config.toml
n_layer = 21
d_model = 192
n_head = 3
n_kv_head = 3
head_dim = 64
d_mlp = 768
vocab_size = 8192
activation = "gelu"
norm = "layernorm"
norm_place = "pre"
norm_eps = 1e-06
positions = "alibi"
qk_norm = true
attn_scale = 0.151
bias = "all"
tie_embeddings = true
parallel_block = false
init = "normal"
init_std_qkv = 0.0361
init_std_o = 0.0361
init_std_up = 0.0361
init_std_down = 0.0361
optimizer = "adam_atan2"
lr = 0.00191
lr_mult_qkv = 0.7
beta1 = 0.9
beta2 = 0.99
lr_head = 0.00826
grad_clip = 1.0
warmup_steps = 233
schedule = "wsd"
decay_fraction = 0.344
decay_shape = "linear"
final_lr_fraction = 0.0
batch_tokens = 32768
seq_len = 512
doc_mask = true
train_tokens = 376300000
steps = 11484
dataset = "wikipedia_en"
MLP neurons of a small language model. Each row is named by its layer, matrix (up: input weights) and neuron, and shows model dimensions 96-159. Each number is 200 + 30 x the weight over its row's rms, rounded and kept within 0 to 999.
A block is one neuron, or neurons of one layer that tend to fire together. After each block is what it responds to, as a language model described it from the Wikipedia text at the highest values.

L7.up6,159,195,194,163,139,173,187,191,198,229,235,223,201,153,206,188,161,207,156,191,215,232,240,192,205,181,192,183,172,193,173,180,194,211,166,187,232,174,223,210,267,210,222,262,167,147,222,211,206,180,239,192,181,219,249,188,145,229,185,212,213,261,218,221
L7.up142,260,163,161,213,208,234,193,228,184,211,181,199,213,156,160,193,190,256,194,158,189,251,236,184,201,199,117,250,170,130,130,175,189,232,159,205,221,211,144,194,185,168,213,248,222,152,251,133,200,172,215,201,223,184,170,222,233,183,201,142,208,211,237,198
L7.up346,150,204,193,227,230,236,193,165,182,196,224,212,203,171,214,202,175,250,180,182,175,274,204,192,210,184,253,267,142,138,149,283,185,218,158,146,243,157,158,183,219,160,194,226,212,192,228,182,195,185,262,204,203,207,172,190,182,186,207,199,178,179,217,232
L7.up522,203,207,177,203,190,232,184,182,194,215,227,222,199,237,148,215,187,205,179,226,206,213,206,234,243,193,204,204,203,160,171,240,220,184,219,197,242,193,154,195,146,206,173,224,192,210,262,208,199,167,222,203,193,217,214,170,193,193,184,174,169,233,269,177
Description: Linking "of" after head nouns

L7.up266,216,133,124,123,169,220,170,245,236,221,168,135,170,210,256,153,243,234,189,225,218,264,225,219,238,169,211,196,206,200,215,213,174,213,175,216,165,234,214,176,148,196,184,245,189,243,231,158,197,176,223,239,254,226,216,213,189,138,204,231,229,204,234,146
L7.up564,227,192,197,233,199,177,222,190,205,226,234,148,244,183,191,182,176,212,181,190,221,225,194,220,228,222,233,218,223,188,174,282,253,229,194,196,214,226,227,146,195,176,186,188,178,201,245,185,180,186,171,249,165,178,209,197,206,185,180,200,225,221,177,170
L7.up702,212,227,203,213,136,186,215,150,185,200,196,145,174,174,160,167,171,182,213,193,222,225,212,188,243,211,217,222,168,170,163,188,230,196,185,200,242,205,138,129,164,178,199,191,206,210,222,227,223,195,211,274,159,186,222,252,207,200,191,244,210,251,209,140
L7.up754,205,230,204,217,208,216,229,257,222,196,180,177,158,234,195,175,224,235,225,232,174,197,221,221,188,151,210,205,172,213,178,219,246,218,140,228,192,211,194,169,121,184,224,232,215,153,231,197,195,180,176,234,232,211,158,226,167,242,193,204,153,233,179,196
Description: Agent and location prepositions

L16.up738,263,210,174,244,174,224,144,225,160,247,196,204,191,133,224,202,134,201,160,200,158,283,217,241,191,197,201,224,238,174,171,238,220,215,224,224,212,195,196,186,183,206,191,185,152,177,210,155,209,191,207,214,207,243,172,204,172,206,200,170,215,196,172,219
Description: Non-finite participle verbs

L10.up101,217,191,145,216,201,215,211,214,216,173,229,202,216,232,241,192,229,181,235,221,156,220,202,206,157,235,252,178,230,190,169,226,213,197,203,252,191,162,189,211,277,192,227,223,189,178,187,173,245,185,169,209,143,157,181,236,205,158,176,178,221,189,188,197
L10.up135,210,208,204,175,171,150,189,219,188,219,209,195,141,202,160,189,175,186,230,186,176,206,198,222,239,238,172,173,214,154,146,223,223,185,269,153,188,188,205,186,180,226,155,234,191,199,196,187,170,245,125,228,148,204,150,190,213,212,178,228,187,253,224,205
L10.up178,196,188,136,203,183,268,169,218,180,221,206,204,222,158,152,230,209,176,162,163,151,228,247,203,176,194,196,223,241,151,120,174,171,241,164,210,221,194,240,206,205,141,219,205,250,170,250,219,208,187,167,229,200,168,240,215,203,160,187,196,168,135,207,191
L10.up187,194,201,212,185,167,147,221,209,220,172,167,174,241,211,186,186,202,199,198,213,182,214,175,182,185,232,242,143,147,192,118,199,195,211,189,210,171,155,247,170,256,130,251,267,216,183,145,191,190,215,100,220,202,184,183,224,163,206,171,241,230,219,178,223
L10.up194,219,167,162,233,199,208,237,293,195,176,177,150,202,176,179,195,233,217,175,156,172,219,236,209,172,188,180,194,197,120,145,206,210,192,198,182,206,217,203,220,231,197,214,204,138,202,153,205,194,232,177,213,187,164,237,271,247,209,200,187,209,209,215,234
L10.up266,229,163,198,239,181,182,236,238,197,161,144,201,224,199,164,139,195,154,189,186,150,254,237,198,206,235,197,195,196,168,175,193,200,224,230,200,249,198,197,213,218,208,262,234,212,198,256,212,195,264,175,230,216,187,203,170,185,180,173,136,199,251,235,186
L10.up377,232,143,224,223,205,215,235,157,199,204,196,169,186,196,223,193,231,218,180,190,176,237,219,216,183,228,227,154,238,169,115,209,221,160,210,202,230,226,203,229,178,192,245,232,223,198,151,158,207,245,139,244,182,234,152,196,198,237,187,256,241,224,187,243
L10.up425,194,155,227,182,238,197,232,196,174,235,232,182,190,229,201,156,217,224,186,186,177,205,218,260,186,165,243,225,227,134,211,295,242,142,252,188,265,170,170,150,176,155,243,253,191,221,210,218,179,194,176,265,208,170,221,203,227,212,191,196,189,230,227,234
L10.up447,221,204,241,217,185,200,192,173,182,195,162,171,237,213,234,233,216,204,219,206,235,203,217,252,185,196,171,152,225,176,164,267,274,185,174,193,233,190,174,223,161,186,213,227,186,228,181,190,225,226,204,260,199,151,168,281,205,180,174,154,164,226,212,234
L10.up516,166,206,175,225,228,205,204,207,171,209,238,145,173,169,173,204,199,218,152,174,208,235,234,219,209,213,236,183,199,126,162,193,229,239,170,200,228,155,171,191,222,192,209,245,164,170,255,179,159,204,231,243,200,201,172,212,204,215,199,193,202,211,230,201
L10.up530,230,195,204,222,112,140,194,230,156,177,165,164,219,183,214,180,193,194,195,217,181,227,165,244,232,248,210,239,225,198,186,233,235,203,216,201,256,127,229,200,220,187,239,237,238,245,137,208,242,163,181,210,216,209,209,232,175,181,187,220,211,206,167,190
L10.up535,236,288,205,164,219,295,205,173,191,170,215,185,205,201,208,133,186,185,178,192,186,234,203,249,240,146,165,185,146,159,190,202,224,122,186,193,190,215,164,171,199,158,195,207,174,219,192,214,225,203,175,272,196,179,225,169,186,206,202,237,173,209,236,179
L10.up621,214,208,229,168,185,200,232,252,183,198,255,198,242,198,228,161,227,182,183,188,182,209,195,258,190,221,198,182,176,190,169,202,199,250,221,245,220,167,254,216,207,151,249,235,189,236,235,156,214,210,160,188,158,218,146,168,233,227,195,182,217,217,191,201
L10.up687,155,195,164,174,167,207,181,197,169,193,155,211,177,195,195,216,174,195,196,212,204,203,236,206,168,243,228,132,161,175,165,176,208,225,230,192,194,208,245,165,150,220,215,219,165,229,192,194,222,152,186,192,148,225,187,228,186,185,196,200,180,178,201,242
L10.up701,236,195,153,170,239,227,181,256,192,213,212,147,200,194,178,179,213,232,163,180,232,279,230,232,176,207,185,168,160,159,184,186,193,162,172,227,195,163,227,220,179,174,231,229,228,200,183,203,223,132,199,211,207,250,185,144,187,236,206,191,159,234,199,203
L10.up767,254,210,206,208,218,201,212,202,187,183,265,195,272,161,196,205,194,199,156,176,184,257,237,197,234,215,219,217,171,103,178,186,185,191,171,184,198,163,208,190,221,181,199,259,173,187,254,133,207,210,183,211,209,179,198,204,229,216,188,244,198,228,199,184
Description: Ordinal after determiner

L10.up69,205,243,213,168,200,189,221,231,180,259,201,215,149,131,182,194,209,248,251,194,219,228,173,227,220,234,162,250,193,156,202,177,248,247,229,218,231,167,238,234,180,211,187,200,204,168,174,202,225,146,206,270,204,198,189,207,187,190,194,215,210,201,223,235
L10.up77,194,148,133,161,190,239,208,221,215,196,188,195,177,169,156,165,225,200,234,193,209,254,192,193,230,184,154,214,192,166,218,171,230,195,143,220,224,179,185,151,237,205,234,213,166,188,247,201,182,147,152,225,186,242,157,213,212,186,215,185,175,162,238,210
L10.up85,209,190,130,190,189,244,151,170,212,172,217,205,231,194,137,173,245,190,233,178,195,246,230,194,202,177,231,201,160,171,232,215,174,237,186,218,242,217,213,152,144,196,194,198,178,218,179,201,206,112,181,257,173,154,223,237,157,223,201,224,131,190,218,193
L10.up112,202,211,242,185,191,234,195,183,220,253,226,176,181,121,226,137,145,211,165,205,227,233,223,188,216,276,188,215,185,185,174,194,184,230,170,257,187,210,170,201,223,178,224,195,206,162,196,174,218,189,201,226,199,256,223,181,166,239,190,265,225,214,217,186
L10.up148,238,265,141,180,180,164,187,195,222,103,258,203,179,202,229,230,227,229,180,276,211,262,208,221,231,207,166,186,158,206,182,202,163,166,164,215,242,213,199,191,160,188,179,210,177,171,259,204,217,179,175,218,170,197,145,163,220,181,193,198,206,237,200,190
L10.up236,152,196,168,206,196,245,219,214,163,175,174,182,182,200,184,191,203,244,245,221,256,237,253,246,209,222,276,218,203,143,193,194,191,187,157,251,250,227,231,166,187,178,182,252,175,198,189,162,179,165,233,237,180,235,213,220,182,207,183,172,215,203,181,196
L10.up252,173,156,179,177,202,241,168,230,148,191,173,211,194,196,177,184,160,237,226,176,199,214,213,163,200,211,145,203,232,161,162,172,164,213,189,218,179,225,185,163,263,208,191,198,221,279,260,220,242,142,208,239,136,229,218,241,212,150,170,216,250,233,241,227
L10.up256,213,206,234,244,175,193,171,195,216,149,226,195,213,224,186,182,223,184,161,207,231,205,151,249,172,192,240,235,237,174,202,221,240,189,210,200,241,190,183,167,200,186,232,138,255,144,246,217,202,211,168,231,136,193,200,170,255,134,166,230,215,239,218,229
L10.up315,202,169,198,219,186,162,224,210,194,208,214,180,246,202,199,212,185,213,229,213,236,225,261,204,238,223,198,187,158,180,130,165,139,243,165,185,248,210,180,190,200,169,198,189,187,214,158,204,190,208,195,276,181,244,226,216,154,214,190,250,171,211,190,209
L10.up324,234,227,171,217,204,174,237,278,164,210,238,193,234,207,157,174,208,181,259,179,214,216,227,203,224,241,235,182,223,162,212,199,229,186,198,180,197,186,203,206,162,185,260,193,218,209,210,199,203,241,197,243,232,183,196,178,202,200,175,186,186,151,211,189
L10.up336,179,229,218,172,207,220,215,175,191,248,208,225,209,175,138,188,193,187,142,232,231,234,195,224,142,239,215,209,196,185,224,230,235,254,198,228,202,225,207,192,208,217,255,218,222,204,228,206,181,214,198,264,199,171,174,248,204,184,192,201,188,185,170,194
L10.up411,258,152,194,211,196,178,214,183,201,244,247,225,142,184,192,166,196,232,192,221,202,226,217,216,192,173,233,225,230,197,165,241,253,194,237,195,188,209,199,205,213,173,214,192,185,177,169,225,217,212,230,276,184,188,188,253,229,209,188,179,225,224,237,213
L10.up587,173,153,187,208,154,201,204,232,237,205,268,217,192,180,221,191,194,178,203,135,211,206,194,212,236,226,181,183,211,200,204,199,199,200,204,241,194,198,248,136,206,186,172,212,186,244,230,236,243,194,214,242,151,205,155,225,259,225,184,198,186,155,250,245
L10.up602,169,265,178,171,234,196,183,221,174,246,181,211,211,226,242,189,229,250,213,224,169,235,182,234,178,226,184,213,243,129,214,272,187,214,186,191,239,231,214,161,132,182,210,247,195,190,162,261,236,189,152,211,206,191,153,247,183,211,191,163,143,210,187,207
L10.up663,175,184,170,152,176,196,221,159,203,181,234,184,206,206,204,180,183,211,213,206,190,209,242,178,214,139,285,209,165,139,167,186,200,194,216,256,237,186,239,182,178,176,189,181,165,164,223,235,207,196,163,206,129,243,197,167,201,194,185,224,213,216,217,211
L10.up747,194,233,220,181,142,227,190,236,187,162,146,168,202,171,171,155,225,220,189,213,225,234,217,229,242,224,211,172,238,155,111,207,209,191,203,175,237,194,182,211,193,193,214,198,223,184,215,192,235,170,222,248,157,181,139,250,222,228,184,236,223,212,179,135
Description: Locative preposition "at"